python train.py --hidden_size=256 --vocab_size=1024 --hidden_act="tanh_gelu" --norm_place="pre" --rope_fraction=0.5 --bias="none" --init_std_o=0.0 --init_std_up=0.0235 --learning_rate=0.00138 --lr_head=0.00605 --warmup_steps=280 --doc_mask=true --max_steps=11300
MLP neurons of a small language model. Each row is named by its layer, matrix (down: output weights) and neuron, and shows model dimensions 144-239. Each number is 128 + 32 x the weight over its row's rms, rounded and kept within 0 to 255.
After each neuron's rows is what it responds to, as a language model described it from the Wikipedia text at the highest values.

L16.down623 [151 145  84 192 140 199 101 174 142  45 122 108  98  98 121 114 103 134 102  97 124 190 125 120  68 125 112  78 124 111 153 143 122 119 135 151 120 157 109 162 144 132  86 100  90 161 150 129 121  79 176 161 189 184  46 144 126 151 117 169  83 135 122 130 210 143  56 105 119 147 103 182 167 190 137 164 145 125  95 114 146 141 142 139  80 106 116 136 124 104 140 108 135 148 177 137]
Mid-word subword completions. Non-initial word-piece tokens that complete a word split across tokens, as in stead+y, Lond+on, destro+y+ed, lar+ge, Second+ary.

L7.down524 [103 181 142  91  94  99 130  92 136 145 127 117 102 187  71 133 123  31 120 133 108 124 122 129 110  93 139  95 119 153 107  87  88 110 168 120 151 134  48  86  84 126 118 129 179 156 106 197 114  96 150 172 125 116  91 127  98 107 135  66  66 135 141 100 111 161  94  73 115 128 128 145 107 103 143 164 161  57  96 143 133 156 155 100 129 130 142 152 102 122 107 115  53 156 118 144]
Mid-word fragment continuations. Short word pieces in the middle of a split word, often y, i or m, as in an-y, Constant-i-us, av-er-age, also have/has/again after a subject.

L16.down1330 [ 71 160 122 148  69 135 141 174 116 121 165 178  95  77 175 126 152 145 133  60  85  40 142  83 136  90 119 104 120 122 116 143 121 166  92 140 115 170 153 142 150 105 117 163 110  58 156 157 126 135  88 122 105 149 170 157 111 142 193  99 161  96 159 158 138 180 112  64 130 180 119 180  92 137 129 147  38  96 205 131 114 160  85  79 138 126 113  70 141  82 105 105 173 125 155 112]
Mid-word continuation pieces. The second piece of a word split into tokens, such as y in every/any, h in behind/behaviour, and igh in neighborhood; weaker on "is" and "that" after nouns.

L4.down647 [ 61 113 119 114  83 165 100  93  86  99  79 185 130 155 125  45 121 130 135 106  89 113 130 125 132 132 120 171 104 112  51 132 111 101 115 138  59  83  99 110  91  49 109 116  89 123  97 101 157  84 102  90 135  76 100 107  93 140 116 103 131 127 174 158 153 108  98 120 161 107  96  91 119  60 110  92 112 132 114  65 127 130 152 140 125 172 122 110 113  93 125 110 108 136 132 121]
Mid-word letter u. The letter u as a split-off piece inside words, e.g. lang-u-age, grad-u-ating, fl-u-id, g-u-ilty; also ru in recruits and stray BOM characters.

L16.down895 [121 133  81  89  82  77 150 140 156  89 151 120 124 111 149 142 135  80 145 124 102 132 140 118  88 111 129 134 103 144 139 125 164  95 169 160 170 152 164 113 131 129 196 112  76  99  89 167 121 110 121 106 113  89 105  79 115 119 136  83  83  80 121 151 152  85 128  48 161  59 138 180 122 103 159  88 160 141 124  85 137 167 123 146 122 127 103 121 131 140 119 126 153 160 148  29]
Mid-word continuation pieces. Word-piece continuations inside a word split after a short start, often after h/H, like h-t-tp, whol-es-ale, writt-en, hat-red.

L16.down102 [125 122  80 138 106  87 130 128 134 130 145 177 139 150 129 101 108 125 116 166  99 107 118 105  94 153  80 113 102 160  88  75 145 164 127  58 112 170 100 120  98 138 109 139 110 173 126  65 123 160 135 113 173 110 140 145  98 138 130 134 171 146 183  68 119 155  84  67  98 123 139 103 159 137 124 124 169 140 101  68 120 116 189 144 120 111  94  99 158 186 168 179 213 159 165 119]
Mid-word continuation pieces. Subword pieces that continue or finish a word split across tokens, such as the m in proble-m-s, ed in assum-ed, and s in concern-s; occasionally function words like of after period.

L4.down1132 [134  60 107  62 122  85 121 147 175 132 165  33 145 155 128 118 149  71 159 153 192  85 119 178 141 114 120 122 137  89 150 109 138 109  96 133 147 156 117  66 163  64 107 184  63  83  87  93 157 152 117 134 161 153  99 127 152 137 126 147 113  88 119  94 138 120 163 113 108 194 132 139  88 140 144 124 102  93 135 145 133 145 138  99  86  91 192 155 148 103 112 140 153  25 102 149]
Letter I continuations. Mainly the second I of "World War II" and capital I inside acronyms (NSAIDs, AIS); also mid-word pieces like maint-ain, poss-ib-ly, pet-als.

L16.down548 [121 172 136  92  96 164 103 168 136 111 147  50  93  89 106 139 149  79 177 132 112 217  88 116  94  89 169 166 147 109 134 226  97  86 116  80 122 123 144  76 165  69 172 118 138  72 158 113 137  88 128  98 129  72 113 125 183 189 116 105 131 137 168 115  74 105 126 108 151 150 138 163 163 144 164 133 117 134 179 160 118 138 201 120  85 101 133  89 125 178 104 161 140 108  69 124]
Word-completing suffix pieces. Final or middle word pieces that complete a longer word split into tokens, such as milit-ary, Epis-od-e, Immigr-ation, Cinnamom-um.

L16.down1182 [108 199 113 117 181 133 142 179  74 132  93 182 118 116 103  77 137 102 134 176 174 115 114 115 123 120 116 129 173 129  85 116 111  55  95 155 127  61 139  96 126  85  99 136 122 136  98 137 127 153 159  80 142 114 152 118 167 160 151 102 164 127 114 107 137 104  87 109 110 136 116 121 159 114 123 136 187 145 158 154 143 124 148 125 119 169 173 141  94 142  93 108 133 188  94 107]
Mid-word fragments after prefixes. Short fragments inside a longer word, just after its first piece (often a prefix like ex-, dis-, in-, sy-), e.g. demon-st-rate, ex-c-itement, Sy-n-opsis; also table pipes and "and" in headers.

L4.down186 [139 163 139 126 132 124 122 110 129 172  82  84 107 129 159 136 102 132 148 120 105 130  83 132 107 140 164 123 124 144 107 134  40  88  90 177 139 152 123 159 149 135 139  71 146 143 138  82 120  96 110 117 105 101  61 157  87  41 154 117  93 113  86 117 148  75 100 138 132 161  74 122 135  53  48 159  87 104  92 176  94 114 123 134 109  89 162 141 161  85 106  89 132 144 111 169]
Mid-word suffix fragments. Word-final or middle subword pieces completing a word split into chunks, such as -ary (Library, solitary, anniversary), -ong (long, Congress), -ens, -ok.

L7.down439 [130 117 119 105 144  84 160  84 115 115 132 139  83 100 144 186 130  56 136  91 173 150 123 133 150 176 138 137  74 129  85 136 123  84 160  59 118 114  85  61  94 151 166 101  66  89  84 141 146  96  73 129 108 105 109 122 133 153  95 163 150 166 116 155 102 102  89 212  72 134 140  78 126 169 135 155 116 126 139 184 145 149 136 115 119 160 132 144 171 128  84 147 186 104 147 124]
Mid-word fragments after single-letter starts. Second word-piece after a lone capital or short first piece, as in P-res-ident, S-ou-thern, G-u-ardian, y-ou; also en dashes in year ranges and " a" after verbs.

L16.down1478 [ 97 142 108 141 101 194 126 119 116 130  89 200 101 130 139 132 100 149 136 127  99 163 160 186 133 160 130 100 163 117 111  92 153  76  95 117 147 159 130 168 131 153 155  74 157 184 110 147 136 166 131  89  97 186  94  89 150 117 125 162 136 125 101 104 135  95  80 140 145 112 139 143 104 145  89 109 157 121 163 104 126 165 166 139 108  84 147 130 147 177 115 121 143 123 144 130]
Word-completing subword pieces. Final subword fragment that finishes a word split into several tokens, such as -le in article, -e in episode, -ury in injury.

L7.down1211 [ 95  66 102 152 119 124 146 135 126  83 158 184  66 123 107  85 144 133 181 117 173 103 117 136 122  61 173 179 157 135 171 167 191 157  82 122 181 189 131 133 158 108 163 127 107 122  85  93 143 107 147 133  88 144 135 158 141 153 138 179 159 108 158 136  69 133 152 131  96 112 132 114 142 165 167 136 102 149 136 111 158 132 124 169 125 142 172 107 130 156 110 147 135  97 145  77]
Mid-word continuation pieces. Word-piece tokens in the middle or end of words split into odd fragments, e.g. Calif-orn-ia, constitut-ional, l-ik-e, Ljublj-an-a, plus States after United.

L7.down918 [175 130 137 119 145 115 131 119  84 143 123  55 182 175 127 151 117 192 113  98 154 170  89 107  62 143 148 108 179 144 126 116 125  99 130 151 137 107 109  63 140 114  94  94 132  94 138  94 154 111  82 165  71 153 116  59 139 131 133 155  95 182  98 129 156 155 116 113 144 114 113  87 143 195 119 142 126  99 157 110  92 135 130 133  85 131 115  92 115  97 124  88  91 114 151  96]
Word-final "ary" and list breaks. Mid-word "ary" endings such as diary, primary, subsidiary and Gary, plus line breaks (often after ")") that end an item before the next "-" bullet.

L7.down609 [173 126 115 114 110 115 107 153 152 145 120 131 176 104 133 142 105 116 118 145 150 102 131 166  89  98 166 110 126 131 176 138 131 109 145  77  79 126 118 112  30  80 131 129 118 140 149 148 149  98 128 145 133 140 134 125 140 153 149 153 117 149  97 148  99  94 121 110  48 133  90 183 144 122 105 134 140 152 110 154 136 182 122 121 125 153 138  88  82  85 116 142 111 142 135 117]
Table pipes and word-internal pieces. Fires on pipe separators inside table header rows (Jan | Feb |, Season | League |) and on mid-word fragments after a split, like are-a, offic-er, in-c-orporated.

L7.down192 [111 138 102 146 142 107  98 168 116 143 125 131  66 159 154  62 107 148 155 161 113 139  92 117 115  81  76 121 141 118 142 182 180 138 118 197 131 142 181 186 209 133 144 149 126 148 105 107 157 104 157 128 124 107 120 125  95  83 187 139 108 109 111 127 132 107 170 119 158  95  99 100  68 118 145 102  91 178 100 104 132 156  95 130 143  99 132  80  95 113 188 135 105 115  94 136]
Mid-word subword pieces. Short vowel-initial word-internal pieces, mostly en, also us, ber, ach, completing a word, as in taken, teenagers, tuberculosis, business, coach.

L7.down700 [173 136 159 208 105 130  80 125 123  88 152 134  98  95 197 135  94 162 125  71 133 114 134  87 131 121 139 142 147 130 178  94  92 102  87  54  92 146 154 110 118 103 146 131 123 132 136 125  90 118 113  73 135 163 200 140 127 128 130 148 158 173 162 134 178 145 206 181 183 143  95 135 158 123 128 117 126  74 139 109 161 134 104 144  70 140 135 163 169 193 146 139 130 129 113 168]
Mid-word x fragments. Word-piece fragments inside a word, mostly the letter x after a short stem, as in Fo-x, O-x-ford, refle-x, Ale-x, plus ak in Amtr-ak.

L16.down248 [119 132 195 122 139 134 143  68 138 133 172  72  66  76 136 135 129  97  93  83  75 133 158  95 100 147 148 125  77 112 141 129 156 132 161 170 177 132 119  99 126 136 160  98 131 101 204 173  90 133 135 172 101 131 141 105 161 108 138 149  91  79 108 112 216 120 143 117  98 167 125 137 125 202 117  76 153 108 166 127 122 126 119  69 142 100  81 109 144 182 111  89 128 160 126 105]
Word-internal subword fragments. Short pieces in the middle of words split into several tokens, after the opening fragment, as in Dig-im-on, inf-am-ous, mar-it-ime, f-am-ilies.

L4.down183 [127 126 154  85 136 113 194 120 129 174  99 116 210 134 134  60 176 125 119 171 121 128 174 160 180 164 170 168 146 134 114 137 117 115 154 166 111 140 109 120 193 137 141 108 145 141 119 114 110 133  93 147 155 139 112 103 143 120 125 123  93 124 146 177 197  97 101 167 141 188  86 188 100 120  59 158  58 109 131  94 192 123 172  91 102 103 151  80 165 113 171 131 127 100 120 229]
Mid-word subword fragments. Short word pieces inside words split across tokens, like ly in early or Olympic, ch in children or charge, qu in requirement; also only and CJK/Tamil bytes.

L7.down340 [ 77 138  68 112 146 126 177 109 119 101  75 172 104  79 130 138 160  63 197 162 133  91 113 129 149 153 125 119 139 139  96 166 201 174 119 134 116 150 181 158 150  96 117 184 166 168 148 136 115 138 135  74 125 130  98 150 114 133 105 159 124 134 136 113  91  96 114  75 142 180 159 129 164 136  94 161 134 154 133  81 135 137  98 204 109  80 137 110 113 135 192 122 107 117 198 121]
Mid-word stems, mostly "olog". Word-internal pieces that continue a word and await a suffix, above all "olog" in biology or archaeological, plus ch-air, desc-rib-ed, surg-ical.

L7.down22 [172 143 153 174 101  74  90 145 159 160 132 157  48  72 151 165 117 108 103  96 101 112 169 158 159 130 158 148  93 115 119  98 141 100 154 101 112 144 128 160  44  55 135 154  83 176 215 177  97 141 157  95 147 108 200 153 115 140 165  99 181  91 135 156 116 151  89 114  96 118 141 119 178 119  77 111 163 140 209 138 174 157  88 136 129 124 126 136 161 162 170 130 148 115 155 142]
Mid-word suffix fragments. Word-piece continuations completing a word after an opening fragment, especially "ate" and "ro", as in Priv-ate, Chev-ro-let, l-ower, b-ond.

L7.down886 [120 132 133 182 131  71 141 115 171 112 144 131 140 117 153 184 157 165 103 182 109  98 117 117 152 150 149 143 152 167 125 109 130 117 143 160 111 172 132  93 133 253 157 124 114 115 132 113 108 146  95 138 120 168 134 117 128 118 163 163 142 216 136 136 159 179 100 111  75 111 100 135  82 126 105 169 102 158 162 103 158  85 176 166 118 111 161 111 158 154  89  71 112 122 115 111]
"ud" pieces, agent by. Fires on the word piece "ud" inside words (St-ud-ies, intr-ud-e, j-ud-ges), on "by" after past participles (organized by), and on year-initial "20".

L16.down535 [ 96 102 148 206 139 123 153  68  71 120 155  99 165  81 111 198 141 134 129 106  58 126 167 122 161 112 179  85 123 128 132  88 113 232 118 154 100  87 165 122 127 150  80  95 121 140 209  96 109 138  80 179 163 199  67 162 128 172 181 127 123 125 130 132 133 141  43 101 157  99 104 123 143 134 109 128 133  82 129 156 120 133 151 169 106 175 115 106  81 126 108 113 155 135  86 116]
Mid-word subword fragments. Short word-piece tokens inside a word split into several pieces, in names and common words, such as Ja-ber, su-ic-ide, k-ey-board, minut-es.

L4.down73 [131 119 142 139 135  82 176 145 128 118  95  96 181 146 113 127 178 105 112 158  51  82 103 123 156 129 112 131 170 142 192 112 117 163 146 117 137 104 145 130 166 132 143 110 153 166 130 133 115  82  93 153 127 115 200 102 121 139  94 141 110 115  71 117 218 103 113 114 115 122 137 131 114 138 148 165 101 133 106  95  90 100  91 157 100 176 181 116 100  29  84  60 134 121 100 117]
Mid-word subword fragments. Inner pieces of longer words split into several tokens, especially olog in -ology words, od, ory, ose, rib (sociology, body, territory, described).

L7.down440 [172  91 126 163 159 190  78  72 104 136  94 109 170 191  86  69 134 166 128  64 153 115 116 163  89 176 164 142  79  99  97 113 141 131  45 114 132 115 143 124 178 118 130 126 145  79 117 113 173 143 123 177 143 135  60 164 150 213 113 155 111 141 160 130 118 147 120 135 123 159 126 102 174 134 150 130 152 109  96 152 130 121 165 141 109 189  78 149  73 106  88  91 161 107 109  70]
Mid-word subword continuations. Second or middle pieces of words split into fragments, especially names and rarer words, such as ab in Arab, Lacaba and Elizabeth, ies in Species, am in Alameda, plus States after United.

L4.down1430 [ 80 132 119 172 150  69 122 150 143 146  84 106 126 148 107  54 145 128 154 151 165  86 134 118 124 132 150  81 109 115 155 104 117  92 111  78  50 149 188  71 180 120 112 161 127 134 106  88  40 131 140 128 176 129 203 121 169 118 126 120  88 123 178 132 113 100 103 116  89  87  70 169  97 110 164  99 164 100  76  74 164 102 104 173  66  91 198  96  79 149 145 168  77 119  76 117]
Plus sign in tables. Mainly the + sign starting a signed number in wiki table cells (goal difference, seat or vote swing), e.g. +7, +3.7; weaker hits on other table numbers and scattered fragments.

L16.down127 [ 97  74 111 141 111 115 132 112 151 161 116  91 187 106 156  73 155 137 103 163  85  79 133 123 143 125  96 108 214 117 122 171 136 143 121 137 151 175 113 203 136 130  70  86 109  12 127 216  67 115 157 114 103 144 123  68 156 125 126 137  74 141 119 150  89 135 153  61 113 110  73 125 131 165 111 175 128 200 127 178 161  93 124  83  89 101 163  88 189 170 135 165 135 162 140 120]
Linking words after clauses. Function words that begin a new phrase after a completed clause, mostly "by" (by tapping, by nearly five m), also "to", "under", "who", "not".

L4.down832 [150 107 161 131 153 122 102 159 162 107 189  77 156 102 134 153 140  63 151 149 170 180  87 175 105 150 105 135 172 116 173 199 169 149 141 120 177 135  99  98 116 135 107 121 155  74 123 100 153 145 128  99 101 205  68 123 107 131 174 133 148 129 127 100 140 160 152 128 104 149 161 124  83 166 169 150  77 152 152 130 126 133 161 132 178  72 140 140 141 120 115 126 113  93 125 124]
Mid-word subword fragments. Short mid-word pieces like if, ib, ig, ub, ron inside a split word, e.g. Cal-if-ornia, Sher-if-f, or-ig-inal, b-ron-ze.

L4.down287 [136 131 114  76 108 140 155 184 184 136  60  93 144 117  94 188 170 123 158 115 172 156 111 160 185 126 139 118 123 107 149  65 168 144 149 143 145 146  86 110 149 155 129  99 168 174  97 157 167  77 124 118  78 120 107 166 137 109 165 131 151 106 156 137 134 132 123 150 131 106 128 118 162 123  67 197 106 143  82 141 100 114  98 125 133 126 189 162 171  97  92 129 166  60 148 169]
Mid-word subword fragments. Short word-piece tokens inside a word, such as st, ff, qu, pe (In-st-itute, O-ff-ice, S-qu-are), plus == heading marks and Arabic-script fragments.

L7.down1006 [162 111  97  86 121 161 185 140 120 179 129 140 176 116  85 170 124 118 141 149  85 153 138 146 126 126 159 111  59 126 130 133 106 167 125 128 142 115 193 153 192  94 132 136  84  84 142 149 144 170 145 151 123 102  83 151 142 127 139  87 127  90 114 106  62  77 148 108 162 157 169 112 161 127 142 115 137 158 105 146 111 115 130 164 150 118  75 143  67 119 113 151 233 120 120 125]
Mid-word im/it fragments. Fragments like im, it, erm in the middle of longer words, as in centimetres, victims, Vladimir, Heritage, Portraits; rarely " or" or " New".

L16.down468 [124 129 168  99 147 117 147  57  73  89 134 117 158 141 132 119 108 126  80 139 172 116 145 109 144 144  87 112  84 149 154 158 130 146 115  98  86 139 111 152 142 170 182  76 164  98 141 108 175 139 153 188 106 149  76 101 142 173  82 112 147  89 132 117 114  90 202  91 156 166 113 163  99 136  86 106 132 129 102 142 146 153 129 160 132 203 145 101 126 136  83 102 162  90 144 186]
Mid-word pieces and table pipes. Inner subword fragments that continue a split word (infrastru-ct-ure, fle-x-or, ph-ot-o, Foot-ball), plus pipe separators in sports statistics tables.

L7.down753 [ 72  71  98 107 187  97 132 119 104  87 174 161  84 163 173  35 139 143 206 121 118 115 122 142 119  80 104 183 159 119 131 216 126 122  91 158 178 120 172 163 198  48  97 166  93 135 118  80 143 164 122 140  86 175 176  98 104 117 128 131 141  95 115  83 100  91 166 154 174 111 179 112 140 146 129 142  77 131 123 101 103 140 110 135 161 145 143  78 111 134 163 153 166 125 133 120]
Mid-word subword fragments. Inner or final pieces of words split into several tokens, especially "ced" (procedure, forced, preceding) and also "ed", "ib", "iz" (signed, exhibit, commercialize).

L16.down180 [106 140  95 161 105 155  90 126  98 103 148 108 179 147 182 119 116 157  86 175 133 126 110 136  86 157 144 124  82  72 185  91  77 121  83 108  85 132  86  62 141 136 126 182  94  48  90  82 137 119 107 186  53 214 157 183 150 115 141 174  29 121 112 158  99  86 119 159 177 104 105 106 148  98  97 192 136 153 163 123  85 146 141 145 138 150  58 115 140 115 127 118  98 163 149 137]
Mid-word fragments and blank cells. Word-piece continuations of partly spelled common words (Leng-th, call-ed, f-am-ous, hig-he-st), plus blank header cells in Wikipedia tables.

L4.down301 [103 152  99 149 147 130 105 148 171 139 124 121 121 130 126  71 143 164 103 183 126 106 166 116 205 138 159 145 140 124 131 102 129  99 109 127 117 164 162  76 219 216 108 161 105 175 147 122  72 177  77 117 101 111 181 147 112 104 132 155 111  98 125 109 123  94 101 172  71 102 110 142 135 140  74 173  89 155 113 118 166 107  64 122 131 120 125 144 133 105 178 139 148 159 114 136]
Word-piece "le" and "out". Mid-word fragments, mostly "le" (comp-le-ted, sing-le, marb-le, Ath-le-tic), plus "out" after verbs (sent out, points out), "up", and broken non-Latin bytes.

L4.down191 [ 80 105 118 151 137  73 132 131 117  78 108 123 110 123 135 157 177 136 186  69 156  55 125 158  58 139 126 109 146  87 153 111 107 129 102 111 107 150 132  75  84 138 109 163 141  96 140 103  70 143  95 154  84 160 158  98  38  91 126 110 116 111  85  70 125 111 142 142 113  71 124 101 101 168 127 137 107  81 106 153 168 116 114 117 148  48 191  86 110 166  82 110  75 152 132 132]
Word-completing subword pieces. Short non-initial word pieces that finish a word split across tokens, e.g. foot-ball, resul-ts, approximat-ely, Pist-ons, also symbols like Disney+ and km^{.

L4.down1416 [115 139 107 100 142  93 133 186 103  64 139 120  98  57 150 185 137  71 116  75 122 124 125 119 108 139 107 135 120  90 145 167 151 102 112 102 138 141 107 147 102  83 122 123 154 134 136 105 127 113 113 100  53 135  70 179  94 129 138 144 145 114  91 128  69 125 147 137 101 116 144 111  96 135 162 116 105 128  93 113  18 128 145 154 158  48 144  96 133 130 108 148 133 100 100  96]
Mid-word "y" fragments. Single "y" word pieces split off inside or at the end of words, such as Penns-y-lvania, Variet-y, Taxonom-y, and sometimes "ail" or "ent" (det-ail-s, equival-ent).

L16.down538 [137  87 121 188 107 120 163 117 144 108  51 161 106 152 108 117 125 118 117 172 160 105  70 120 174  89 122 136 159 139 112  76  91 133 148 148 198 139 129  85  44 164 157  86 152 144 156 101 145 136 133 135 108 144  71 178 129  28  82 139 100 136 117 205 100 137 113  84  86 120 139 186 141 136 149 170 145 118 135 113 126 119 106 155 126 167 154 155 124 134  94 144 153 139 177 111]
Mid-word subword pieces. Interior or final word-piece tokens inside words split into several pieces, especially proper names and institution names, such as Archae-olog-y, Sci-enc-es, Timiș-o-ara.

L4.down613 [145 106 144 128 126  97 145 150 141  87 134  95 151 106 121 170 176 129 149  80 153 136 118 166 115 134  65 164 155  72 190 132 170 134 165  79 164 183  66  96 125 123  86 116 185 147 107 142 117  73 108 137  74 156  70 148  74 146 152 174 142 107 172 105 102 137 159 186 117  91 107 119 107 152 115 212 127 157 137 155 132 169 127 165 159  93 186 104 180  96  76 108 150 142 150 123]
Mid-word subword fragments. Middle subword pieces inside longer words, chiefly res in president and Presley, plus ie, ard, x, ons (medieval, Cardiff, box, Pistons), and some non-Latin script bytes.

L4.down674 [153 151 144 196 125 159 142 148 159 144 148 162 127 166 148 130  90 167 128 209 186 147 164 124 150 136 147 122 126 191 141  82 137 105 145 156 163 145 177 202 186 151 161 141 118 167 188 132 140 175 119 146 212 148 206 136 135 133 131 122 115 131 182 104 162 146 112 117 115 117 127 150 173 127 157 100 183 146 140 130 139  80 119 191 132 133 141 166 125 135 154 135 170 146 106 146]
Under and word fragments. The word under in census ages, under-23 and "came under" phrases, plus mid-word pieces such as ollow, ever, ul, ater.